MLP neurons of a small language model. Each row is named by its layer, matrix (up: input weights; down: output weights) and neuron, and shows model dimensions 64-191. Each number is 128 + 32 x the weight over its row's rms, rounded and kept within 0 to 255. Numbers have three digits each.
Before each neuron's rows, "fires on" lists the tokens most often at its 100 highest values on Wikipedia text that the model never trained on.

fires on: " known", " ex", " Music", " music", " like"
L2.up105:088179100154146133088146121137144144120125125071105140142208166136180155098146110107096116107111140140088117150129135134134134162137182109127144148144095109102102075144118094109097097069108126137137209183126102177111134153096168147138101112115123130165146155084086156076184102164100158152094093115101068179083078129150088165191120142074149133116172190096082123126159159187189173141119
L2.down105:167137168108127164067100171081050143134114100113103147155131062115121119106149110149131153083126189110161095127120157083169162102108149128164131137207141069127163177156181102137109141080154084137057147100130132133096159133142097135126138109130159144132095147194119112143128088106174141148127102186178154133130111116159100145134153122142083091197166169160098129162147144125093133075111

fires on: " st", " Sh", "ist", " rece", " y"
L9.up178:102133209120094147085115113135146159119200098185103161165115082113108162120110097123118154140167129092104110076149129093158150132159081133122116153153140151106145141160108137121174146153120092109113136062117143127142110120188051134063085155147118127169032138115164129128165156140111119112096156127180187088105090158091196104105091131140174091138128098156117119103169125130190175113181
L9.down178:113184071110114194079087122107154151135118151075175106165129093165115133114105143180154098137063127171182147158145096074162099177126146129127094156085076130188167144164119137107160131125103098115154101145117122145124178149101122109072118107160130110159092138104123137114112170111110201138169136133162150079104126163122190114117173062195080173109114048107125159147127127117122065108171

fires on: "on", "om", "r", "ol", "per", "ur"
L7.up59:087135158166128179126069118121093170121149116154144125113155151112166147117180075139125132161101142107159091166116158151134156115161084202075142112145139182093150149111125173052093157164107135103135153172125120177134121127143128145067116124138154139078176084105156104144156063095118174104065165142171154081079154121105089121122158142148121161138128104036147096141134108137160034147088
L7.down59:173121116151181147071135117130146104106133136094102161147106086106094089096093113182092097109146122098112109090143162093145133089130142084081095138150126161095090087195121131110211108141156124118134150106104064100086073122155171180130090123173156150105075112189132100136081088114138163153161118151106148143155105139204123200159069164170090123096132164116104093145134174073151169160161

fires on: "B", "art", " death", " chart", " stand", " take"
L3.up113:103165162140181151112154173171091151117148081057158090190098114156144143106147111079114116130166131167108071132181135137088069112123135108090039127108095155169113107117148091083102145152070157086105135136149076132121109093144131146114144118163161123129156158121124089183084122082148112120140132113180195104125076068173115139159101092122120092133139104116122123157159141158172119097113
L3.down113:069169141161087151127158131139136076206114107128154151143118138133111097136124158125126134155133100171130164126171224142085177158113210109138116116145133102087137156124087083141137133147094108084156182127141088141124153137137160060126112148143165113174101113171151046127178237136156104099125126104090137144165076092127165140127110160161105115130092154184085104146094096147070089131097

fires on: " j", " fl", " sm", " cl", " k", " conv"
L5.up225:148073165114222126198196139145132112167157092088173142155102161131151094138158140124116065092154117178148135096116099146142151128124143154173115120139124135110105102170075129192149091169123098110086115124081115117163121165185105126123121113123125114112093159072112127176184108091104111151112191136135130141094125146151121191121093178101081137174169077092096083153085154126134070082144
L5.down225:161113110098082119097116121072137184163142102144105130114125173154165122162186144151119142125116135120130083150132081090131135127148102098155067171164099141113154185142154146123122132189183126131157105104057107137101097121069082113162111135118088193131129102153126114096093110150186105080154154105081053150135120136126118136170209119153126076129095100176161084176135121124131140106139

fires on: " g"
L3.up296:134091114146172113153151134126124063126118137100158175121107125135100071142139104134125128099022162158090119140076170104154159121148105153180137107118163148118132084159127144080074120151128138151090158130139163159076172134159070127145103091075096142179128139177134204126117130098144103087111131224173065123122146091126192085150078159146196147166112178146165156141111137096159154137121
L3.down296:100103154154141062136079122093141084129123080098148110175138070059133141100083141118142075138105142135078169050119103105123140166078143123141167100095158130129142126108113139121129168126158086135145153125117202150131157131157180134112181106111129097142117107133148097130107087145158098096109169182177111088142122144177132162087144094143196115161135113177183115089061121126147179143183

fires on: " cor", "em", " conf", " det", "re", "il"
L5.up205:152128096158124108098091140085165191200151064174149138101110180139142159174164104169090155112155196152178127161168175122077102156129131104095128147078096191158135156136125108150118120062098082109088147126120146084094161095161151132109085158103130122166133166147109106090095089150131133070132164119167131127134199132084126081126123114077094074186131100109107177187143132148144126135128
L5.down205:112160049189061166155168144128116057139110147167115145117135151143120156088050136092171143134150142128120113117127128092155039097114133161149190165084150128097123067130140128131201152152131146098203119139122112104089156153169118085109134154179134121125171126126105141149170141085081169147125105128139120077015143112145123131100161159129163159121141091160122128142072072133131120138165

fires on: " in", " Album", " Re", "als", "ys"
L3.up8:132169123103119197128147126150163133147124111148165148080127121139126058104105140109087123090099139182122188167118065159161083116094132137101120127155075140130176051183122123112098143139095069136111122122159084137144087174118144147121155180114150127111070066145166089141078072114175153180057109096166222158100150138121140120141113117137072160111087121123117094135149190112136160105164
L3.down8:179090110092136070143064105112175083127077156110124105119124090135146136101136132146123198128120138115162150090136161090110146125150150107156175172142114164138136107135120180101160151126118128111102192089087172051166121119120157084116174162116104107109112160101141201101145158181121166085109078091124133138100101125197178138144077193123142160116190113100135040103095128123185133111151

fires on: " f", " off", " def", "f", " imp"
L2.up329:072099123113113201071150127098195124166183116144188180202093096167096114172113145082097094119118158117106113174131148126153148143143151119164169096112153134151081111126147090133155057139133110116128163159143127105128100157121133155112137054131069158131119134108157119137176170080083081113086193095087104078079137123148099125057090102128149099175117111108110150104117071124089125141131
L2.down329:132108139167107066117153098071130102174132083104114087137167133162157093126149062098113182155163161148145116153090085162131101137097137106209125119087085111194176126135149185151149205137088147102143148126142089151089064125124092159108111098114165162096102117123106107115107115083169089096119140123078104161099157199115090138091167152163186126164155063132149126116114126196153134119087

fires on: " b", " pass", " took", " take"
L5.up356:168174089099132188110139171161086127186145123184074187083190150093152149123136107144074076177097151096119054134152225145140140067133156109163143104169147133129114138201115097137120153158163108107154194085129107114100139130151138142099120084164195132201098113129149073124125080162101167131109149127082120090126129156103124100137102106140117123112143124069128126145119135118150102136171
L5.down356:151130056154165180143136160150153075212162154072136115118127162198127197099089175182124108136140098155132064162137158057136146080169139121143076124208145121155145126124128132144117113138131106129177114157104120094089144153132124100062115154100124191058122107138092130108129111154161155104139113110135101091103075139049138099138069118195135114206152138113092097075068130136120102174122

fires on: "rit", " it", "olog", " appro", " refer", " what"
L2.up192:122080181130200128153153151148124126092136166083180080181081091146099163126202157175147131140100144146128147135124102132071161102161148129096154145109132143094040121128153126164114150133131115087149179149077146110139124114161102085113228126119170110139098114132151108134108137119122181137123139093135182156139066143162121160106129166120090158090125096090111118067098184099089137099120
L2.down192:112115148142153108136085134108111137135153205153171149162135087146112111086141148170143104130145063119141138172138173117150119066126081144142124147127153127137125167115146041155109142104113116092098097156085207147194105096085158171181095160100114105096143076132127160144128137147146102195146106214107185136104130127157132111152185125148143098128134171074117084162155114158112117118137

fires on: "-", " f", "ff", "th", "rest", "f"
L9.up342:117109143135163187099077132117147099164139123105128151171115192127167130156192123118163086132101044150120124146190066151116095102116151109103110088117152134163137070165141197129172104123120161143095180162101183166101128163122155079192137108083090111155108123080128186114141119069155102117124172164107132077134166122117146172191151104161083180112090102134124151143098155154086121067108
L9.down342:165100120098113109093118165162100090165121063109143113065137188109166085153114129173126115101104175125116160142091153128138095122093162154113101183150161096130110137135140173161150169180127165137109109097127113196103161141143154063135127138079070090135165134055108058139140184090141184063133171169139114093180105034136125098160141134127142076079104084100161105114091101099100152109121

fires on: "er", "le", "e", "a", "at", "ol"
L7.up165:112156194118104155130149116113148135155091101090108097113107142181137114101105113120084146128126170141120177081132173137127174129171151190091105138094154146139172106129103134112109179177170094130148152088120159096113112170129168082104148084094101166206102130128170091113073094185122112128073100142152076126154085140113113092206110128188185113133062170119111162153176123180178137096067
L7.down165:140158104156074155127162155162108105078172113079119133117090111122144181137143147158140124131158110080131076112154154087133110158069166074163150144151152076170121135100078133079127123112136105136127130203146166139147083150187123144098069134142175043113169092138172148123136160129170137115133103176134087145067176090157094154043109154056114142129135165113145029122058069143067155121144

fires on: " att", " appear", " he", " earn", " hon"
L2.up3:195111082153170056138140138122122145147178138114111104150080112134147190098107149088176141138142127125093151108156144137121150134139111151113161159099138190134078114113092134092188127119098148072164174101121202169110108123094103107119103139037118106122187161099173108154159119107120162124097155117093114120116063172176113115114079087138168137085154149106153165106170148146126081154080
L2.down3:127112123098185142139113136085156172101147140135076088114095053127133134113176093111137111092113119106157163153063107100140126175156079146080143130162108158121150173139030105104209157127149169120163157125158137145159139131146129144110070156146153129079104094122100152117165161175199168128166111179131086098139166128186149164123139091108090099167171130064136153095089091121134082119102

fires on: " |", "or", "r", "á"
L9.up270:106101141152141129111148166199147125093123163155111203149157108134129115090134113141140144106126121150149113120163146108125085171095177148145155156143081087130102167081160098143067109128106133090102159124086124094103148140111103074104138064164091140188192119118142173108105126121074083150118059137129057104134154160088147098166076121080136136137150125112142144197143109092191133124174
L9.down270:136095121132074101148101170121142112062130159138117149154117106131118178135148130135097129119137128117162132094120116100117151131122123154090189132092152182148143144110131102126106184081231075078186077144145115147098108170161131122120099176205114120118093166120080088101101102124130074100098141107098136173185135186141125141119158109091188135160093095138139222049140144087067137121123

fires on: " University", " represent", " II", " state", " serv", " pol"
L5.up175:144099130170163083109088135116136181067105116134154149093222167123094149124118079060149151100124121131077105072098119137135133159151128134107120123099168132150121178122097136151176113065160204136173112152156150123138138105119171174133163170123167091160162098095194128127165133115130183122143135068119146111050109136135091071050148109098095173126155074098135117140101142138122118143176
L5.down175:134105125156186170123109120086101072095098177144090162129121112116173122161147100156164134102129169114124076125122149126104182141104160135189124104155164153137082138148103137134137036146094112151146162111103126094168128157177059147161107133123094184139123133109178144208180198104138102093135105121122100158109099137141170161119133140123080136172166163088094152165081127087111125126053

fires on: " a", "a", "av", " fac", " ex", "188"
L7.up374:196160146153201129141096204205143125157175126119157068119103076178097177112143166135114117132123135097138123099175111139143114165140076022084162146104110143128162069145153085174117107168146087144100143089148188133111137126143153084108119139151104190101088166163197121142133092108191171150125134075122148134118148142171105114160075142132114119144138109118144148165189075143108086110108
L7.down374:122106091131155083041185169151139102075126141154109159136147130134119087146153144115089101156134114106134119137082144091098162101201173115121111175180087123089129112148117107109181059081094105156144149114095117132163087160113105171146133171127170164150113120177112141119146101136130130154179088153124091140156083120178099121138180095157143152127112195139130110122139075075125148089107

fires on: " r", " ex", " fl", "it"
L5.up32:130122169158123158102134133104154117130148086135174053182151137162094102128111143180079191136121147103130170160109106134075127122116185146076103181153138190127089135120126165108116178096105101158129110180169080172177154159178105159126130086101119101138095106108126145065199100154140088153165130156144131075152107116135110178146164136134119150123185139145133163135148127099153164070094
L5.down32:157104093135115138085164133145127162168168135151110095115112166168167135110075101107146127143135099161094153151145167138153183143199138122142140147120141082125171105183119147142092070117170075101110117126085158133144131139120150126124150150096146112112171164071123088116091089167073089166140132140067151122143085085101146091145100131152137160150092125113104150121124104084094093168104